Part of a small language model's weights.
Size: width 192, 4 heads of 32 (1 for keys and values), 6.25M parameters.
Architecture: rotary positions, untied embeddings, normalized queries and keys.
Training: a variant of Muon for these matrices, 161M tokens, 5078 steps.
MLP neurons of a small language model. Each row is named by its layer, matrix (gate and up: input weights) and neuron, and shows model dimensions 0-191. Each number is 128 + 24 x the weight over its row's rms, rounded and kept within 0 to 255. Numbers have three digits each. A neuron's up and down rows have the sign that makes its largest values positive.
Before each neuron's rows, "fires after" lists the tokens most often just before its 100 highest values on Wikipedia text that the model never trained on.

fires after: "S", " S", " (", "s", "-", "G"
L7.gate216:102169131153148142110111127105112097124146099108128100094149135153102115147138126147147124103126146098125134149102139174150125135135148139154120104119115109128120157152107137139141145122110149061090124175165127140132134182142164123133100190128142162122156111138123157113168110142140115141143149111169115090099069108107172091123160141119120167123114148098112136158146124101117110170103095156134110180114145129133098138127157132133151154167159136089098131155086127132102157161142127126107152138183160134117086144112130141152151132082075094117129072117121120127136106142160133138
L7.up216:098110156121152135092121121155141108169086148137115091147146104165140151130102103117165174115131168120133105149147145135118140120159095103111146146079152087136106145116157099086108153151096153153140093096094101118074121143116117097112135115098119091150107115120167110103146131131142136128105182137062119133095150178155122105153135167137161153107116096135104121136131122110112181127163117124136104093151161152110097129131121147109112122152141114126105113164120107162127133116141109126136136176115144150153117119108131164107114116081121087114104096163182136141161099122124115133

fires after: " m", "B", " re", " s", " Re"
L10.gate192:147094150157131148188112128148076123129132115089081109124172088174144102096174150102121146126161128131118100113159130119120126124125126154143097136118125114170144145097156134067126151161121115127131140139173108148130137104122152127114107122142110152084101096119132124141136091114101147133152091117086134058111121093123155144138109142124097160151133132087144120121134109086114100123110089147141080123147099114113134086134080126094105112164142116128121134109082084151141122158152135128119148155132123098145138156125155121146063111150137132124124107135085104132154139119117079138
L10.up192:078123165108136120138144150158104163111111171116133151155110141147148112125109142084144100110101094157131170122109153151152102139137123139131123121088116116162162121115109093125129158136099123139150127139121149112102124106134119151113159092184094141126133122107088112130105118147134075076149133149115149122146097161101127119111132114145151142120108092135129114149157165135142095128077136131099150140144168113075172118139156138126144104178198145152101137157115175165109105118118080150126176151134170116102121135107148121116140121123133161107103113103100153164131125090113169126

fires after: "-", " R", "ra", " D", " d", " pro"
L7.gate119:114126118113160118141160147138134132096157135124122148133139133126145172177129117123125119149140080138149117136114129093111169152113159109128105078103150119105117139145126165133160115144087093111107104140131158139122108075156115117108130137122161108112109099143143099141175143110143129168163112100146112141120161129113164139087132134135099151139130116135147109112129180123121109106110140090092158110101114165116125175173134145145123143084102118176122087141142134124161178178135089156149088137127127109095080155121123164105146175092074155162135138121149150126165128106094132110
L7.up119:116165116130135152130125174134152136108140096094142151101182129122088116143162131082138200125112087116139124142124154093152164118141136172111123112158111113133125111173144130139125145146115118123152146142142130185158094151094097104122128107090072073158123113133135116097120119158115123134139123117145133082131140115081130125146152111139152122102147168166129137163147141117153130103124129112112107130115107131116124142124130138116127138125136099118120149138125166054095134139159098129124099167140103173155128120100152138114127150107105197144165146175107107129112152154115158081

fires after: " S", " D", " d", "S", " s", " K"
L7.gate300:147105173155121127114115123151177114122121173086104138134123104096156154139146107141119115175097106128125088145085131150127146152152104120167086114119108117129179117122113092144148140102131088107136125125104111152130124141133129163085144155133138130158131130166131105139161095117090113142133181108134119134115106119150143080144125169118139152172083106129129093132154116125109107124122108161155163054131137132121159125149143097078155149114090127113123138096125151110135089137123127135167127102123135110134087164096148140127116151132078145103152139115160150058151098128114160130
L7.up300:088152172166132138124090106069166087146172131121138103184166123128108162121130118117123157106144100098140122132111157152146141155137148141133133123106125175118152132133128163123113099113144178130140156140103120173146126108138141158126147131124148118155131127105096084099125115147162116159110113118107128101142119116131117135134146154121179143135089057165074063113132137143141158125074128155147116089147110101097106117111137153152179145125138126097117086116103123084095162152102138138122126113117129141120129170113125128166120122098127159114140120163159111114156117142141150122

fires after: "1", "8", "6", "7", "9"
L4.gate306:084154151151140136161151147149095140171129163076107130111115132135102129137100108087156138169116159153126134110136120128155104119092133111120160107100169136146082136099141124129118138139123150169131132131091140144128144095128118175136150179148132125148168140144123137101118171105148104145138166136114132129100115138174142120123134136069113119140149123152120128163102150117108163141133141079169128093086153120111107100141166148120147081130092110105152125105142105100148100139146103163139129103110149108122099117146152123127067150127202135094132162095111117153169112156112108144
L4.up306:112116130116120141159123150145124111149111142084129075084148096120141150148128102102166122121100145147124144085118140129132155117084134110089137120148126138124121127148120140121145150115166148164132104109124136113160202100156134175142139133138154136147144162141143136150163143104100114131092145123109106164164113148147159154123100136111177142106121096136125140157092066115098154138108155146156133127134141157107060137114157123086144087149160148161125150075148093150139106130183112183135146106112152126152123136136117130138146121118180131089118129112121119132154099088153162118

fires after: " S", " L", " D", "ad", "al", "os"
L9.gate223:119128111177130133138121112111142109126091097125095139140114120084148176099110140106183116113111140145152135141098126119107112116126131125156146100083100113187097138111121129128125119139086111092117146093132128108140103143145133112114168127125114109089125143140130124089153152105078124116079137127142158082127138134120136125122142102149142084133139101147157167095120113144152132129088139097077116134165168108089141127144141114143084150118170107133122076113081122145096101152081084149134160127126134134136103121118115130124123138140132145098178154168135137142107069148158153189
L9.up223:092121138147146115169113160141098173137086152122112125137123159114158158119103120130153178129143112139118113135157097119095101111151082142135140089109109160115156167120115149120143104116112132123156096110079150179147128107140150139149144178117140090138111110141145120142124158121099111117117164177154160160124118128151141109148115130108132134112146135132084103084127141140115164120157161106150103147143151086108148132167131102067098140108144136111142119137085128107107162154123146129139135107172160150142140112080122121123119115098136128145197176155168120130163133159095114167

fires after: ",", " of", " |", " in", " to"
L12.gate374:148129147110151108084080136135121127125146123119127159143115158179144147186109073128148145094175139139147123147105151107141142112103134149120125131086134120121104114136112109154120107124158094153112102130157114105126149139139119113134133165109118055111126102113116113166132161133134126119108118135127115154153159096109124079150104134122081141106168119116175159117205130124113163134085086123135137150100101120158115083161162099140098132154165100166100128137088111133129154150110130106127106172081142111145110131134091096159141095148101134160156108132101131125132142107126141145
L12.up374:076107078128160126104099123168121123140094138149113131147096105128140133121164125120131145124142143116118171136135126140126169147124164118097105136117153152108094148141123137130102149099157066123128141080117184154095121162098163109147168164111104110132132085137091125143138092093124134106139083110148085132157131178104109085130135154157120140142130123167139119137160148109112084120126099119099147084131115094116104108120104130131120116096124101193158128126126115102145170144117141134172145112105147104158157154180107148124125091165104132112086154116136138117151103134132142128

fires after: " in", " t", " In", " cont", " C", " ex"
L9.gate380:091164137132126144151097132124125102127129146088110155141139131130145151109158128139129101155150155139184126111158131119082125145099128120072101083120141114084111135141130120110120124095117118127160109089151158137137153094148124138136169118164123111075116172170100165177088118138136162114131128118125098143112139114164127104160145108133124135179126130104191168156095124101149097125145096079132113113128123149136112120152179155141128128106082124118118128133121149114150111125173100125153121132110141087126124154094123118161135126168131114124060137108121124116186104120115086115
L9.up380:154150144094106129117118123111082142114121123130115159163087119133131137068104128153100134158132112114122112073105140080108145109146112121089129122162132118121104128088149092136103134116132096139206116100143096104118133127105146127180109140085144196105165113167099166118114131174142119120148115164166112155123143140085125138146138096152123061092148111137147100121155122123132132128141145147132131131102112122156067139078106129112135116124090141127174117120110101134138123173133119084137113085112124134138160087113136148144140136136144129114138120124129116136170130157144114162

fires after: " S", " en", "S", " d", "s", "os"
L10.gate464:124157110118138127159098106126113154165091144122069109139120133134087167119173126137102148127171127130129122132124117135163133081115175154145114143126092119125151170113164073140119098128144128102118126115148099086142105150148145094150132143125113128117115118146113106065091155174120109130141140107117071107150095146105169135118115123138157135087132078150135168156072103154101144125138115120102116084128143119124118112185137091095140126129104142151114130173075129080076129136145085132123118122152123126146112142135114128154114136134155129126147121085117166127103113140154152131
L10.up464:144132144145124142151147096104079170144105133118116145153121109088105094122105100107188165151143142115150116107110114143168121111116122150152142151159089163109120119155166121136108158098087130101133096102137120123129134161148136111132144124160155128109121133174133078136090081089137134053134145112147113115162096127096119092133112142157138089142143073121102103159122108117144093124169130123137129102143115120157149076151145127121127085133160160106159135130139108099095161106141121135094100086127115163160083140100105132142140119140111092125179099118134148131127124116106133120

fires after: " s", " m", "ist", " l", "uc", " sp"
L13.gate493:105127179111125124142136119182104190143141100102137122104136162160115180092119153161143119077136116137156114134130161115144099127134105103161176169100125135172078079084150101088166152123122138158108107131148170149121154189141113143130143124143106120106079142109131120138126114159092146115144120121132096111102133125124130161128126129117128119163107145082126148150080148156132158114152078152084120143136121144129107116160144116134135157123161155159139105118147098154096130147156111120112136158129102113118146102122173119150174127140132113177115111140119140115136099133137159135
L13.up493:098099142161123152119177125124156171160129122123142119174136125148100169160144133135138092094127179156121105144130139074159170175113118140112151159057135135103147133139107129134102110140109126110104106114127166130138140164120146153120128147135101126119110119096136144153107095137134090070160149129089095126145092147140136116106188085099138163155128143143065114129126135112119114136116141125121177111108140157108115129119145141155085092160109110130126135138099098087112157126109144147092131122169135099115094117120123152112118121185119114156103115120123166141087151118122134144

fires after: " d", " L", " l", " D", " St", "D"
L11.gate362:115148126116170121166073105108137083106155160080143131154157112116113126130139147118127112127117111178140124090163096131110129141124154116140167111108140147146091162135100134175114139129076137163143106068130146132133096120113119122090086141149150110116107142157160137128088079130149101116112116106127166112137135121145128120162122142174166078126138131076125157129132134130139120119146131124104124123110147116133127129130181108143145117113134120133091148128090130085103118137099083179092140134153126097136122132142132157101133062130143123149209103129138133126163131140119088150
L11.up362:114092157125139109135121145142081106104151131125129100121113108127139131171117118161114152136154110145147136142078140143114115131124192134139128088152146103119115142146120132148141109149190127160139110186121130138151128059102181111090132099177150132125119097159116119103159123094140100123091113124101139128138094081128165099132115163078149168093122073118112106092153110086147136085133137108139126151115139138162117100110128137148127095133127141123097169122108145117097120133087106166122142155141173118110122156119086092118108104154157133129140127141147162142128124096162151129

fires after: "ou", "ort", "in", " n", " j", " N"
L12.gate403:138114125139082145147143171172088128110071134102126118119154131115116122155154108108127151101135141103140133123126116083090143147139075095121147115103145154140160090146144096187114133095123101117131059124151155104150115106084163109098091158094155105140117170154146123125135166138090145113092128141130109105116134103099126120104112136144138106167122136132118155166150086125115118125175092124112111153151112121108128115120166135145141111132140138144134167132177125121107106100111118125135078133089139146156171112143128109164119113124123153085111123137138148087157160085129154086
L12.up403:110116141114121114161092121163132126114096137123112139139136087158122135098111141100089075140096119144112113127122101108148082142125197152114165121117081123091112139139115093106124131129079140165140106168177123133119126126116112160144109176112145169116137138163153092122144161118129137099139137132102096130114129131139095152121152133128093146182123114094089155107124140128112148129142176162109099158150115130112082151183130114125100114096144089128150149089189164141085112123123153108150138115141132098103148117101134129155125159112113068149102156138152131143124142105154125131

fires after: "s", " S", "S", "is", "os"
L7.gate507:150170104082138156143097094115126168107156174101114125132118190133176122123135126066106118138111120126128126143130099126170118113185157111112144152100072128113113079121115121134117116145133134092121116135098127118138104107124127153152146152175112120120151108136139155093132137142108141128133097178112134082116133127148145163108104101115142186154136156099125118109158083118158158168118156152106130160129125122128124132122100091123099130119114092155150150128106148110156162154127113148146131145159093123107110115110127149117137142117125110109089148156186143113175085129135068115
L7.up507:089131108103149124101119148143140116107116146123103123107159130138119117120088121085162156095094128172131115172145109179125139160146148151125129170126130084099114114096106104099162096142082138085089125144157064132143177145126080125093119137129166089154109111153093106099137119104111156119145183135116102131119088143102112115135162111103160131135137087157111151118079125139156156156090158124126128130097130117158128112146143136108104113164138097130118119120108112105161146118102130072159122143119124150109121149125118167132144114136095123114149128138118132129171134111077092157

fires after: " l", " D", " S", " ch", " cont", " L"
L7.gate154:170115115162134139159091138110083128138106146114151131151179113165084104149123141130133158161132141136133149097145123152122169127150162155143109184157147133157113143175126128130137138073122132129172126107148130161118106075120154101136126087152147099079154156138169086127132124144119139145160150093109123136101078104097149148132114136098135098134171121076153132100132105105128129110090158108147119134134107126162132154116167126128121110111149107111085166131127161135136116085114112134133127125143144144108144150134180093136116123116112139154170145137099137158176151070125118149
L7.up154:146169163142083080154134162092110140133128127103146134166131150148132159140114139158124155168146178128129148095127169120117114149130118168149106148152126127166159165187150126136120101050158135182141130121136130115114090100098105128116124079153125134119151151162104161119085112125136161169129142162113120135138126126169167106124133165111110151139129108104174132125121144132100095105116104126157092084086128114090142133122143104145153105124125145098147155114122116144142104116104125129150125111132125136157126144137122143147145093153126168099140107143171127099145103152126134192

fires after: " c", " C", "iv", "ys", "om", " M"
L11.gate283:173143126142072121130084158154155160096115117102099126102171138124145145097116119137126162133127194138165123127150128132162162138107141127151179110089139155106124132143070143140086126104164093101117085103157110126127131152158112104143143171136117155114148125127174123101168112095122129139166120128140127152159153105125141158095116117117147140124148104120105123146092139105131142144066154134115129105094085134141116108128095090159129111117099114137121133173089108140120092117084137135170161121064127113127160145099143119165120136163130111152124134164123125157146137152126121129
L11.up283:123111104109080156154143139131170161118102107131109194150150169088160103131117120115136158136106118185181114103150130137163169112167149100135119141117176160124107139136127137108096099167092075154138094107127113132133087114132111163136119134132157170113152165167145134113152107097155092140168114147095140099167136122146088145123144118141137117133082084120162125142102130144136137103108144131127129093125101100129131122095135142112137147160112142109088092090113157151170104129094134109135137148118092112122119131088114115131099111160136103133128117129104136137109155141115170097

fires after: " n", " rel", " d", " s", "ur", " in"
L13.gate308:143133132123103105167119129117127129184107129175145134134162154100150155156111088135165132150093170125135173136139124146144159126097154092098118145099086140137116155132132153156157094146127160130124081150167118083134115150091108142163146117138123144129150084108093123148145097158144124105152129162096155125129130164081163127120108151146143111131177125150130165091122155179097134118135137120101146129156144137122103105138113147123092094161150081096128139100146120135124156083173113100119115115158149103114127132118127162147076110139140168103103106165152112108091122134118102142
L13.up308:198123116146132129113115094113126129172092126119107115113091112133161125130108129117137092131131097099167147171113138154119117140118114129080126099092149133117162142148098150100123134104143112094101104149144134136166153133116161122089153125128129142106107125107110179122117111136145130142082170135121091133141117111154127102148120137142132119144145147148117197065140129157080084130135104149160154145106138118122177120153159121188129124150138109111134133160112150128106137158138141176129128127145148128143098104091145125163125090110106162108074138188151117118082143119118101094

fires after: "0", " R", "R", " M", ".", " D"
L7.gate232:113122155111116120146183119120123102100121117124165131150150078109128186143082121123089112106153093121147145071144120133128138089169142165185110130088141098137107112103149125106144133139157119119115124115162124153131131103105132172104172077078155143117104154107146127142118173112120150155135142123105131120107138160102150133116133131114086135132151112117112106112135161124109113078148171078125110099122118113113126113140150148148139141117145080173131144097142129119125154149138094140111082156113080138155102141110123122171142133143111159136178145140131167105087147144098139150
L7.up232:149108143107166118079141119148114137147089109132111100140139115140154108114137122120136106134128111107166159084132144088166100114123103139095191138117122165103136102129103157151146098120161142141135136154133149116162095105153106154128135151111157101192111124144156088091154132139109107162123146100115092112160123117114132163180130150141144122149193121147124130138118072114141138139117112122102121142158112132119175164120138157081155106139076096107126135109138144149154138126130106137083148130089180109131097132113102147106136144122157118098095138077113120116130174130151101101

fires after: "\n", " in", "==", " out"
L7.gate14:131103162113077111193107140134136122157108105113124185129145129147097128045115118130117122131161141135160141109099157153118158106128104137111121123133157076135123124124126128134127169130116158142133117100142155151135158138105075149117131187123106118124116131136135125131137163132138124137143117136128160096100112125066137108190112126138125114081163155172102147150163174107131116106103142067131165151095181140144139120145151139146131126098128112131142154185116101127158139105180101102105131129140115134151134110119125113106138142138070107124130169127124121106147128106121127098
L7.up14:162096109108095072160135100100123126119157130123142118119120161099102157117140153129141117207153115123129114084133100119100130104157080110120122142132113117146112140086083130074113151152097149126155108122116173104128127083149134138152156124132103137108130104102120136107120110150091135163151128133110145090152122131101111127158103116133097172138122122143144135115127126107143115160127137115156115167116128066106135175094139130140107162128137155106098111120138159135094086121114153121105142150098139064154201162123131105145177131105110107115128153128153156177135129112119141124

fires after: " d", " l", "ill", " S", " s", " a"
L9.gate57:106139152073125110166100112138124173145077152161132111152153109148134130148126113105113153119105127117112086118109129108109106088092108184159129182100097121190150167111127139155112102114141139126149084132128146136118150145111116112089149142109115099100136148083133095086169086139123092180116151095141114142111097081119161136134117131110133093141106095161087158116109102124115090162138100139109128131089112106118105143110162132160127154095150087154110110131154129155123139101143109127165151140177119124129120123161136157133108097158120104142136110125131105145131144092129128134
L9.up57:129101164186134147131145144062106124149148140092143138136131114106110166093169137138133127149129108113139115135131160154143180123106157143116132070103109116145093137097138112106099135090179133126097120102147139145166147122121164107109148143124134159118123100161142129170113150089112108087118155147123116108130147120084126095160105161145157126072140082164103134130153130083135140090137157155139142124126141153146149125167092124116077149143079103106082121129179162104134081080109115101121122134118116122119147125127149129146132135149144140107144102142149154165136136128140147116

fires after: " S", " s", "S", " W", " dis", " Bar"
L11.gate182:119110152101128148098162131141091123121139152130076125114161120101102129122151149114172128120152143141140166129084117146155147128142123123130136145147116119129162095149127159118100140142124123131154131120140168189157138149136128115120157151102116151207109096116142099127139112107152080118175124137137129156176080138154130110156143131094114161146078101097119119125132164088112131091125111090137112175152131135131078096093106169099110141125177090109130098107121110109104112140126099153150141114106172086141133099128148117162111140118115108091143129146157170121135082114145126144
L11.up182:122104159111085153145176129147122092086100111153131142117144127111117131138115130143106164124117156129099111138143150174132132165152141140147183162176130133102144121154129120127092141096101147122145151128123156131109170112111133159120091139108115159121142128148094144163131124126160155155124154122121166117148086132129133146119153171102130154112083104150103087163108124109139134159086121141154126154161057070153141123139135106148129114130189137130134141132121119102117149159105147169156088115132140127119129153114088137143120140185139141091102153131113082142123098110120063140

fires after: " C", "c", " c", "op", "ro", " and"
L11.gate194:128138124111117124104162093129122129116080103129138152122144120163136135121127095107121125181143145135149130091138133069107146126117085096133106117127116086106142141125125082155160125085112116126117113134148134150092118148134085128199142188138107165111116128118155181097171151093140137096134159121112130176127170141151120151102117119147118124113145117138088114078129180131199114107111116112087159157161115109119102138125121126128124145095179127151097099141131111143125124141151105122129112176179162099170145093117127108148127144142142140131105105130084135125114131132114135119
L11.up194:139121107160129130115124135146130137108131111117163158109140137124180084148127152194131121110143140131151106111156107080120114147130145144117120105117118159136128114154170101111133133112145112151153090124110154121092133101101119140102089133168144118103111149128108103128135108101148137121139112111174084099157142126176110148110089082123098118144170130124135116104079164117134134111129180095171130099106149161146116106164113151154166173133145117085109095114155127140204158154125154121089140162133111123151159128081106096123115112139134107108134145139129136139160102125178135085

fires after: " |", " in", " In"
L13.gate409:128091128117080097078075145083135129142171107134182109107123134117103129133114132157141169126138151165140124131136128171125113165112163124154108160094175150108076130108138111144111103139135135138148132135141081124105136141135104103141107124129151165150129121169095118139149162101160125118127130106121161128127148109132156091124132132119153103110152105174150149128131148114093150113126094114106120134126111141101118114167123135115134154153076102108141182168086134138106100149116100080134146122140111112174121080150110125116104126215132170144149125097117149112128095112124109136
L13.up409:161157139138150116103119086140138101134126104137124116136082161151106115100145153138117169136095143097128150154142108178133111125102114136104116129119137135125105182100122137109109160089173115131165118116156100101109131159121150144161108122119109162111129096188117120103130100146124169158107087112147099112115162164118124099162105109129093120121126100128171138134128096145070103118134106124167125139125094134151123119094089106117119117147097135103147143145145134122089114133092095071089122115140123135159110128110105083049119142154163122141136137127110141153188129103153117112

fires after: " T", " Sh", " H", " N", " K", " D"
L11.gate68:116086164099141092178069120125130123152150171123110147140119117120128169170123144132149098109120098085130122131095108174084118107167110163126082098141126153111113138122148113125138113121136101118139099128121161138130150119135159146098163116080121119112162146130127168091141085110137125131059147114125171154117123110094159140114108135073115126157125114082114120109119143151122158119144116143120138110112101139085141134123150115158103171133136142176130132106122153105152101124119142119128098130159120116162115140169177145115139128115160092095090133124089142091130127104084154091
L11.up68:095167127113087164108100091163113104135091129140121089162151171149096126139149161099102134092136098096113128179124131124124140157110146122120173182119140136076150105153170122166126133109141132136109152114119137139097149122082101106069094140128112121132128159119148140108082150098144114120123121145135157130099157135117116095121148120119134125109086125144129092111092110168123128132103141137153103162094083145131139103127077149143105155127122119142132163114102074104081120148123167139096130145132081127117145153147123132111112077135119113121144145162137103145118115144069150116

fires after: ".", "2", "0", "1", "9", " "
L5.gate271:133128139136120146129138123092143156135122134130141055114126167129117135111105104148143113175067123143145161143123123142166152090133124140126173114178100088096100118153124146111150146132128161146131109159123136140083060092170112162126121060136110101160117116140196079132128096132111129110134153141106148067121130157128115132157101108090108158124125115133148147175120120124126125124113150148115136119132099122131098144125122135134146104107127110185116093168131140141136140127076129158137132140098144157118132113151148156134136140115113135126134147159113212122141108130109117138
L5.up271:116097120126130157123127156130138186133110149144168145120128148118115163119129129146170144142070133133126117165144083115167154090138145140131157132145105097123110085156095137130161092125135123143123096169129082117087088118143131179149125142101086114129110132096173124095116116124150135108175102138131153112117157153110125121174085099119091136164102112156140132133125154164172106099117133142159132137115116137143106122165087106126121100122109102180120145148145147136146151132083132133132120101124133102087118077127144154151089127128108113140156149127113197159106113107095112148

fires after: "ou", " j", " te", "ear", " J", " Te"
L13.gate293:097148126123172128161122136120081110151086131136096071112133075129126161141168118117142094145113143118132113111103156129099098121120149150145106145127150148120106138129152107149093131107129081171144093123116176121110086117115139124101111155146116090171159158155122128152186177165151129121108129077138116157162140124141130079124129131116111150118101168120097131147131098145112114155118116143105139157124138136130092119110137124166141129126146153140142208103145166134135080132133126151113122108150153112099090097140107159099095178101148108150097113125110155105128130100109136138
L13.up293:112082129070106133176158140162102147126108140171154085130171117131108150134169115121161108124133120138170168116134119123131125161157142141144136150137159098134135118152121131128110126115153109145159148137148131127135142164126107093087140142156108157100174132079136125110161127122075102156153145117137120144167131127156146095099119154124101107124104148111158126123126114095104105146123092132124124183112127138164133078150149131160112124170068120125187142122167147080091138120100156152129110111125103070138135136123116105132121137138107112144107146081147143151127137150170092104

fires after: ".", " ", " (", "8", "2", "6"
L6.gate294:149132148143153133138173102118122148124124143134139076182107157140122086120137120167095161127082173121136153121123142125103156111084178097109156102132117140133087102146095129112150126134177169108121111108087156172121129055135102129111118095168159157105147147124139131122112167100159096131123146134137152130172123155079151146107114123120153132171140183151124144105128175131154130137082144109146160141100139119147123124130127140144145105146131135108140086112134140132091075125083087180113112111144147154149126126153117109112098126109135119116126138139127138137122121082128129107
L6.up294:144145148142147135111169119152130115085128141126113095140149123110117095110159107150104164145058141144152153127189108159106119094109150125101190125140104100148082100156089130127101137114151145106147156128101146135092130115109104178122102097147136141138144125119152145133118169136136118106118158134118171153179128148106136136123126145112176084172126142132123162111120179128169108119103121134146145096088129100112100115135089109124154099133129143088134130119114108135137102160097106197101149127145130116135141108115129142098095123167135076136166134162118110145164110116138140146

fires after: "\n", ".\n", "===\n\n", "\n\n", "==", "==\n"
L7.gate66:105107135125128130131130108113136112096112112128127131099121149137134153090110130132129114102145133154145106144116124143131083102147131164125129122132132076089141132111143113116131133140129170101118124110178164115077149182133147152115163122133087122163093102121110177147132070095144122192149167132132104124123107085129118160147142106150138150081118143117128124064137143146110118116142164141136149155109117129118085160158135113110165108121173108100169105163141150128112140090083165107081107142127102131089177162097131116156137121105109126127174135107108145144155105107110081134
L7.up66:144065141123103122128106132140153172077128120123155112146156119100123119147118129135103119120123121109131182114142076135119122065128178143162168124150108105162091128129123136102158129166110148111124105127135126117142108123179143130152153150130128160074148140105143156153108114107122172162132118115154128134111132130137157123165123136155115117136115192138100106103160173145122151103125137146113137124108118093158139155145151074115124159140150125122146160156128160133091131122102110081141141154121116135144129153134118134166142132201071120103115101174167132096140167129095134127

fires after: " is", "\n\n", ")"
L4.gate437:187129112130094152140120108125141116148170137111098125137109165121080121121103157144094095147110121131137136149129123146170110113192047120137125109109119117147135143145156104063101150177104131140151110144118134113130115141111167114164125128133145125129126112141099144126123090093138120111091162115118134114118078104128139108149138121117134122125150130096133124124099135162102127144152126130165136138051137126136106142102130181091138106115137100078148118098124155104117121138100108137109117156086152113116172161156163144177152140166101133118115157119107160122149103126138079153
L4.up437:132097103128123123093124134124092098117109110092100121123117144080143116117098142141125097121103086117103138138119104112168134141114115091160106109098160110154144139102129121135124137148118151132162148122104101097158120139094095154160117143121088126131133067160102119115084122104132153121123132163163121131128085142132106173133098123107138147161174152107103076111129102160113124151137150108073102110107083138083112156153168164110091140108126130137119129080110160109135157094126116141135083124133125139082127118136130139147137168107118112097111166141119138114140077165100094186

fires after: " is", ")", " loc", ",", " It"
L4.gate323:148149104170149122128160139123089115169106145119099138122131077108141159110173133140110100168165170092126122123123130098152119168090149138142134126173171127140141178135137146106095153135097084119184146095145102143106083132091121107106149158150126137094110154150126141135139099141144123123152138117145117127154101158107144116119120161115113110141146163098165160135115127131107131140125169159129151112108114128096118124144150153075115161135130150112087120077090168109127136112087077127100097148094130178139121114125143119150091144101133122131157115080155133155155130132115097145
L4.up323:113134159163104152097140133151118106139075155136117155093163108131138152091060154094124095120133095144123114076139097093085164162144097182105112127114112115113134085111162159179117138115128099155118120107090133085106095130158158134127145182117092131144147161142120129107135115107137128132137159121118140155129125162138110110139154129125129127160125112063127148136125110179109150110114168081165120131095141132108114143114142129076136142121120134130150095105109140104125167105132138140156110124085133096096084131106158150148111165119120117122132098149147108136141111115153106099

fires after: "\n", " c", " f", " C"
L12.gate487:152134093123160143149143124157174141122149083118091145135099068132124109090111135150143109141125140110124130152141124159098115096113137113129150134113159163173163142149080159165118136157134116135133088149115124119133164139118176129109151098133120110134107114121138154133183133073092089145118130085094139114101118110124152108135148070124105152115135091148080097150158118113125124105148112144139094099127130099112150138110131120137164150155138122102145112144146085144148122130121129152093088123131170103081133149085125108123149129099167081130090154126168118127153158113143086097
L12.up487:157115146056109123120148145122137124124142140112126128156126154141139154117150130133176146136124121112162135111150123151121106107133124100163146131130132116052162128128136138165125127124129117158153119132139086089130114136133113133147150160138147120136151118133111152112157128082078095102145133163057090105142138135114112169141147126160128108115087184093184127148140124142119137109153137129139136111120122128098138143142083146106128158095140156160097113123124123130084110092158100138154092186123095122103130101125161164130109068128173087131147121174135111135110102158115089118

fires after: " s", " S", " p", "S", "P"
L9.gate268:148113138094164133086075158159154111108117132142140130112144138151131096088188100123137140133124139195130151135088125124152104131185156124120156082102157105098094173131098119164120109096160124138130114112145092141163104110097118114148128138133129139162103109123127156137087144096094122111166150154146100083130114128163163113111101117129147140100125109127123106097127172163138145107127092120114119168103130145122137111163117116160124135138138098117135124169104086117113149161103119164157150160106130127108102099090112131153091139124111168084121131120150133138147112119170175127
L9.up268:134141122120178111103109145159141131080141134122138117091104177146165135099131108124139099149111145170126150145108085144108091132146174161139119114110125077096099143096120108185154129111116116132096111140134074148160117160154112084130150154122108098134103086122110126120106105078129127120125137128167136118138141109172138158181114116159130129123134103117137102108128159140149130109155096071149156125084169162151124133141132163135104140148158138118098118177097073133120140144124133145153136143112173100109118103144133155134088129120107149146117133106143166097147119124171151136

fires after: " m", " rel", " D", " st", " d", " sp"
L10.gate92:113084113113163140148095156138109107174103132109174121126151124146131132156139105159106138120147083115133113128136157180103147114081111121101102119104131150197105130098153117114139130147127150045105114093112169146102124107128164110131133136138172132123106083158122117145155140124126116102184159103106140111139136117126092123140097096104105129084162154175140161124144119113150085123097100133130110102141168146116117098142094138120129107131155127112128111105137103131109128068120089105128105094146114122109128116121084143112062118109118124121135109124126114113133137115170119158
L10.up92:131117132100119116150150134133109114155116133137118147120102102140160146109124143110127118124125134155140126128140102132113121124131135138117107098117113102098116119157148173064111178117122142108108134123118148110108097134109144115114122096122184065119096152128113148137129161149137115079086173091100161130132146170123176131113097168140098098142123128076070119135089109123121109157128152113168192133134133121102145106155104092136108112151124133166127091131130134126140125163147122167127135146126168087179115140139080138113128086120159118081125101156103145088122149144100188138